Weights of a small GPT-style language model, trained from scratch on English Wikipedia.
Training: a variant of Muon for these matrices, 560M tokens, 4274 steps.
MLP neurons of a small language model. Each row is named by its layer, matrix (down: output weights) and neuron, and shows model dimensions 0-127. Each number is 128 + 32 x the weight over its row's rms, rounded and kept within 0 to 255. Numbers have three digits each.
After each neuron's rows is what it responds to, as a language model described it from the Wikipedia text at the highest values.

L5.down945:187110124143121158161112128093098184086103100151116141181144138158180155071113164112145159106039099116133135061092112162149130101099063198123109112148150152118070119120123076153110125123124118136135096149080142102119160121120066102116096075171095123157142045145118120194152112128133112138092178144101132069117025133142132112164133156104151132162110136093163169095100141110080140147105
Responds to: Two groups: mid-word fragments inside longer words and names (displ-ac-ed, Meh-t-a, ve-h-icles), and " of" or " and" after nouns (Gulf of, Meredith and).

L5.down519:134129199162150116100148148113059100100142183101135090112167154104081123128144164151075134127083077138169188104132116098138175119089116151106201117125153120095162150086158177175153103106111063105081142141113143136094118096145107165142138090158036105142082162084121142141118111154152078105115098110154110160167130156192204114130114097150133104087104110067173115081189148139154169102126
Responds to: Mostly periods of every kind, such as decimal points in numbers, abbreviation dots like et al. and Rt., and sentence-ending full stops, plus some word-final fragments.

L9.down986:089100118056173103129131093166136151115169105158102170118110158123136085146049081195132171138094079155134109126146086162152127125149162134114091165110124145129050126088115104141104169107096134153095107127122174185137125110141142142106088087180155117110122123157158157100117157093172108091132140177135106130105157123145129152095136082144116101124094150057075098154128190157063159132152
Responds to: Early pieces of words split into unusual fragments, whose completion context makes obvious, e.g. Ac-ad-emy, United St-ates, wide r-ange.

L8.down59:130136157132130135123141145145133143174105188108087163077111135166137147099096130167140141139176122164128090095127100187130146122073100113104100113165123094145133143104108100101061106110160103105111090069172136103078120128144069160093194101173165107156161054093074132126204114106175127109107138121113090091082137097215081150123145120113151146115067182097149147160120180114117137148141
Responds to: Second or middle pieces of words split into fragments, especially verb endings after a stem (allow-ing, allow-ed, detail-ed, f-il-m, f-am-ily), plus " the" after -ing verbs.

L5.down645:110135155122153228093150125108125185068120150144159102122159137129115122139112157134118140115090087122227117106162105171095120191102149147127079132157151072117154148109104153117150129127072149172130098106122123074184098134125136166066116093165111177140146120123163132146138174166114080176097138114125121134194071132092085140104120141115114218111167079102149182096129089077144167177141
Responds to: The final subword piece that completes a common word split into fragments, mostly inside proper names of institutions, such as Heal-th, Theat-re, Cour-t, Cent-er.

L9.down589:112173101110109142079131079148082150187144091130125134107130061136130100068088111151201093114140088105135123118154126134102149114080124158146090103113153150143109083123117161048158127089149190175173107137142151129123122147130162120136092107135158084116100124142145175149139100122121038104109077164136217117122146092062105117109144143143117216109144129112168100116116114104122164115120
Responds to: Separators right after a completed name or noun phrase in lists, tables and credits, e.g. line breaks before "- ", "and", "|", "/", "as".

L5.down825:103116145122140111150165107136090144156156109155210091114081096167123126150104098180194109109118111095066131121100107133148165156133098095093139117173086100097112142148098042072156145069133145141167149089157105158117130148099172138153161197158173129107161158142150162075129087127139089119100103148124092099076096126151101080134140104154189079095155097139098168148157098085121174135169
Responds to: Inner word pieces of proper names (Willi-am, Wal-ter, Mich-ig-an), the newline after biography headers, plus " or", list dashes and table separators.

L9.down847:127101189125143131137146118143137184157156100139159108158117151104115115157140130109115118123080142154159091154122125095110112141171159129131111130130107117076097149129081164115162118088126134136117141116092118147100110094099134132148169055071130115162152169107097163166200091099160138114130155128058111160106165102119159169111143116141179073122168097091102115095120099179103137122147
Responds to: First-piece fragments of a new word split into subword tokens, such as ch in children, chair, chronology, b in brother, born, businesswoman, and in of into.

L5.down604:118153114147137123125118165123074147138107177077143130117128113093156190115162130122108102147087141110154144106167132198159159188068101150139144127150065140153157144040091116106098142096089122140124092088109135105155101134114115174142199099204075064086135137157152104083134058036099115191090095093117130131114170149123130122108109115098114132123176187090157118120103138141139170184162
Responds to: Word-piece tokens inside a word after its first piece, mostly in names and titles, such as Que|b|ec, Don'|t, Te|le|vision, Bill|b|oard.

L5.down200:090149120172124157179174125155052144073106159127148116102075143142122153090119137101141088129095141043137102093117164115102129165145115137091135162126118111075141169121124106182093162139122087085125165135122076082157136203134141109152142172156081092178079061077114128091152106179158114164078118128079149180094115180057176135129130185169079102135136126175095140045155168095154129084163
Responds to: Early or middle subword pieces of long words still being spelled out, such as em in contempt and contemporary, per in period, ch in chronicle.

L8.down740:162127082119119123154140109127090117107158153115132092118097117138121177138105109094074109115129147158084110125096113158114151069128127139191106117136102153141121102065172095097119100077124124116102130139076106116149092109083096114142059104131091157120099164175157107121125075108143136184139095131157143175130175165096169116096069144157065199176151130167157128132177068084149120154131
Responds to: Single-letter word-piece tokens, mostly o, inside or ending split words, often Spanish/Portuguese names and titles (Fragos-o, El Pas-o, Urquij-o).

L5.down179:126138136131137100087153090135078119093171162140087115130124123080177145109121126139180165056124118143120133140093121118115144071167112099112170136085176128121186103117145134149112171180134091127095136100089189161147103128082106130149088135094160167163109135165162080106115134079122102085123208112133114134076170141130120131115155110133080167145132168110151147141210146088158041108149
Responds to: Middle word pieces and tokens whose continuation is nearly certain in formulaic Wikipedia text, e.g. N-ot-able, bar-ri-er, play-er, 200(6), Language:.

L9.down697:156121116132124157180137117141186155115125095174151111145138086169125149124177138091169062150162133118177142131171143093184126138131188085139103169150120154089110130120185110127140136097152115115105146127152154124082145151143171075177125089085129166106137111124149166123115116147107126129083168100197051175148106124107130107130135155085131144162164136091113113179116171159143103166137
Responds to: Later word pieces that finish or continue a common word split into fragments, often in tables or infobox lines, e.g. bir-th, F-ore-ign, C-and-idate, Y-ear, Sec-ond.

L5.down782:107203155113189110144048136146109140109151117089131097106114108177161115120122106145126094132155151175116086109156130112068118111090133170105113117131122130132122092131138110134142117137136106162128140113127191088167102148088142103162162178114170114154130139112107147142169175159116183141152155185161186142099104097141090138124120137109085097125088140102108039070121106108146136073183
Responds to: Word-internal fragments that the next token completes, such as St in United States, ly in Billy, en in penguins; also dashes and semicolons in lists and tables.

L8.down331:119119119058145086121188122168169196096129115103110134147152114162158091163181106126086103127079119089123122141123087154078161119139131144149145105188119148171115122129108147066091153155047074113159122127087157159176153160194147108127090109103106199124166095142176118134126129143141108114094173092182131125153145112094116084125207051179143182120083155109148103188130083113107138136087
Responds to: Word pieces and connectives inside multi-word proper names of organizations, awards, or works, e.g. Distinguished Serv-ice Cross, House of Commons, Strategic A-ir Command.

L9.down143:105166164033082089100128184203098159109124099107094093129122145154163139080121132121115154149105107146174174084173175132102093092135145173140130120203093151121159112148151142106131120089081135101118183140110121091126066159134107121105184179138153164118146134121088162178144114163135136088100110138086081153155214137147150119070158060110152142094133162141115076173164087113144139097162
Responds to: Tokens in the middle of multiword institution or title names, chiefly "of" after Institute/Academy/Medal, plus word-final pieces like "ess", "ment", "ation".

L8.down413:114083065112141120129112115077121155096127124121231125141097179147122075150170090111204142124104170127102102109116185106131131094139176140134147099168122167158111160076069114116167096117145115204120137124138220174097174062105157139164135126138114132161133166089140160138133149072083106105134150094144092125198156106151148135079157171178180127119167150161141095132109117170129145116063
Responds to: Short interior fragments of common words split into several tokens, such as the u in A-u-thority, g in En-g-land, St after United.

L9.down57:174174065117097105118130128133143087105157116108091143122139106122062119098112123147139123108089144099115134225145093184158079141166145132106146143213108114160036140148154096147105118091096122119135140144090120133165131121085105125116186137140136117161095201119144158107154185091126129101063126103118130157108153090119121114163159127128113101125121158096087155167071126088166083157136
Responds to: Fires on and, or, and range-marking to that join two parallel terms, such as official or semi-official, 2017 and 2023, and from 1910 to 1913.

L9.down319:106121154075159100221137063162145109101134146159116150117144117148106076111117131130139091077181112096188102161141094136142090130176125122203174154078083161117119101146115084127182177108142153120159125107151113113142113185164107145149108087175145119114130140139117171102154068161089203158161174115103131151072085100104160174115125100142115148144070163110052124139122121155118155127144
Responds to: Final word-piece that completes a split proper noun, mostly first names before a surname, e.g. Dav|id, Willi|am, Ola|f, also places like Connectic|ut.

L8.down847:138163161073132078136117192074157114128118123203102159142111159144130131110206168099163106165124099157130134175098131086116092138189171058208073026083105125119149160107123148112096087148122097122160146167102069175127126077152186121144192105142097045078095190118131099152104129106108101102184130168114105179140154125085146111156152079157135120119127094093110152109123117097094125138093
Responds to: Last subword piece finishing a split word, mostly a personal first name before a surname, e.g. Pa-ul, Step-hen, Willi-am, Dav-id.

L5.down206:133159116117151135102152124161125120127205144151149094079132144103113169141121095169137138095199116137094118147100115180147111098125118135102127131129093157092186084079125078132096140120092137161146117141172130121180131134144117180027163096208106153117083115090117165158134094183116166077160121179131074155156117088169064160151117102106151148143173083092108118115079107152112078189150
Responds to: Final word pieces that complete ordinals and superlatives, like thir-d, Sec-ond, eld-est, wor-st, plus " first"; occasionally other mid-word fragments.

L8.down602:191139057095159114161138087174166150141069081079096107103104201123181127138068167122144150110139157102138133179133116123111081095146125133120168080141124168169125144072147124101140150087125114103138116132145088095067162130182135115103142100138070153106126128127112190108146155107069132123185144127150109114184144104114169147128169053181121184149112082088067145146139167127112179161128
Responds to: Conjunctions or commas directly after a proper name in a list or pair, expecting a second name: Koblenz and Bingen, Jamovi and JASP, Lamond, D.

L5.down24:087155073063137106079142156145085096149128118127129189104085162137111095142152136045116128142164118126117113097120200107110112152138130127150134067063067185130178127072114162122106132138129105176167086167132085142126073133134136105074140139139155118131134124124164160144079150120123095122099170134133174148171116163128097100134150124150102072119173165091120176089147156165115130087126
Responds to: Word-internal pieces inside proper names and rarer words (I-v-oire, C-o-leoptera, Stuy-v-esant), plus line breaks ending taxonomy or infobox list entries.

L5.down931:104134096103157171077125124089115134177213113113089129135105106154145111222144149164134177077127129125117092124159122136012096146125110114105134164132093136125105215084110128112090117141119118078180187174111138100101092152133133147134117103133180123157131161104182113091100130088120036135130118137112079153116147144109165152145104120161165089189153090139138104131159124130130161132172
Responds to: Short vowel or vowel-plus-consonant pieces inside a split common word, after its first fragment, such as stud-ied, ret-ir-ed, f-il-m, cont-r-act.

L8.down423:109121167134122073072104090070154143174115091109165141167132162132148132136125133112127158118157107117142159101106129146143194117154018131132074062110099101123116127153127159180108141147103133128126112153150125113103149119161118115102186181154114148154096084132053182119039159152135146150079159127123114131102079117167141124038116152108113135103169147112138145146058117182119109151147
Responds to: Final digit of years in sports and biography text (199'9', 198'9'–90, 202'5'), plus "as" introducing a role (served as, finished as).

L8.down23:130139091131160161062145165112115116143141148067127087182121101112128121170105074166103132087164142106086169143185150127043105182116094122111120111111165149113095113148164154126094157126131139105141100123127155082114119197098094153155158102223103134113165159144158108076103128130115151103169125150144136182123114170048073174176169106164147130119132150201142114145195074121157131111137
Responds to: Word-piece tokens that continue a word already begun, mostly in proper names, such as Grsche|b|ina, Sanche|z, Stéph|an|ie, Thom|as, plus some digits inside table numbers.

L9.down301:179155200156144077172109089107054143082167115106142110151117120166131132151155138127094114120128126109125164146125131187186091138125072119116120154181147122115107090112127131192118113174118160110134112137132196139098106153130133097097110151137125101070158142132184111144154100118147106255132121123136119126066151179116134108135119131156124094111200124072126204107112158111170144129118
Responds to: Short pieces inside multi-part proper names, usually a lone capital starting the next name word (Mont S-ainte, Haute-S-avoie, Ron S-helton) or a mid-word chunk (We-id-ner, Alme-id-a).

L5.down888:099117142127194121154098096134104123122136128111117078197113102078173135146121171146171145127111135097045158108109110049154125111167119132143108082102107116061173187160107126161078131130165135108114162141210126125121104130128143106137160122040120149147063105181117192099116134127173155132159150112139131092132144058113104164113109129112146131176154116109146143122127100097186095110067
Responds to: Second fragment of common words oddly split into pieces, above all ce in since (sin-ce), also om in women, ee in weeks.

L8.down236:146131127137124126163094120129156090076136188110137164115087130169113079126092122153174173135120186142112113098158107154109105163050155099147132096075120062093135118138106118107180061138124084138143158125149116168099099141162092145118061194196133140136184095096144131170134075149135115145171174095115132125121125129110134115096176090081117121107147160081131144114135113126119094179143
Responds to: Commas after introductory words or names, "of"/"from" after quantities or positions, and word-final pieces such as "en" in between and "re" in where.

L8.down72:175162124101157149147121134140150124133118156083078097130171155165148179128136111108104121082081127095126185162089145132155171108105103116185150128122154130134205175092093140109145109096096143133119135162151161139075182100101144103159136228087129112121130128129162148100143079162152116109085189110147072086135135153150125139150116124171162066099126183113203129177130167147178157109157
Responds to: Periods closing a sentence or list item, especially after proper nouns, plus abbreviation dots (Hons., Wall., Sup.) and some colons.

L9.down1017:132112175091167116152193176101188133119129132137131180112072058140159133144130227108150134144069166116139130120159132149130109156142138063179156136149122050098131125140123143064118120139128079167106170145104137113151142139140127059152150129123145113146108146072148107093173167154122101118124136155161100148067110194115156091164140176184121105116100114100122156161086084231123169101203
Responds to: Subword pieces that continue or finish a word split at an unusual point, e.g. succ-ess, compatib-le, compet-e, whitew-as-hed.

L9.down454:144091074110177081098142097174176152173130127161202122117140136137087162155121145098099085114095133113140163142091160113196116150104147123129100129140163125208110142119159089157137115126115120116156126171152144095136051116111138175121079089087101159102135134109150165142148084203087156093092152168167087166092145097142147122137187117203099092112071144104127129085139161162177163164141
Responds to: Periods ending a declarative sentence in encyclopedic or plot text, e.g. settling in Beleriand. or related to the theft.; also rare fragments like ran, 201.

L8.down401:123135143153119158173119148115140153129127157161104111179139107105129170109122091179158121105096149160210182134107140145179075173101141156137096065087161059150125113120070103110132126135104166137117100121147088168149132140132145155160081090094181132126104136142125143136140201156136117137119124140123115092108163169109148128130145143137096129110213086142142109098129141163081121095115
Responds to: Ordinal or number words and other pre-noun modifiers right after a, the or its, often the final piece: first, sec-ond, thirteent-h, f-ive.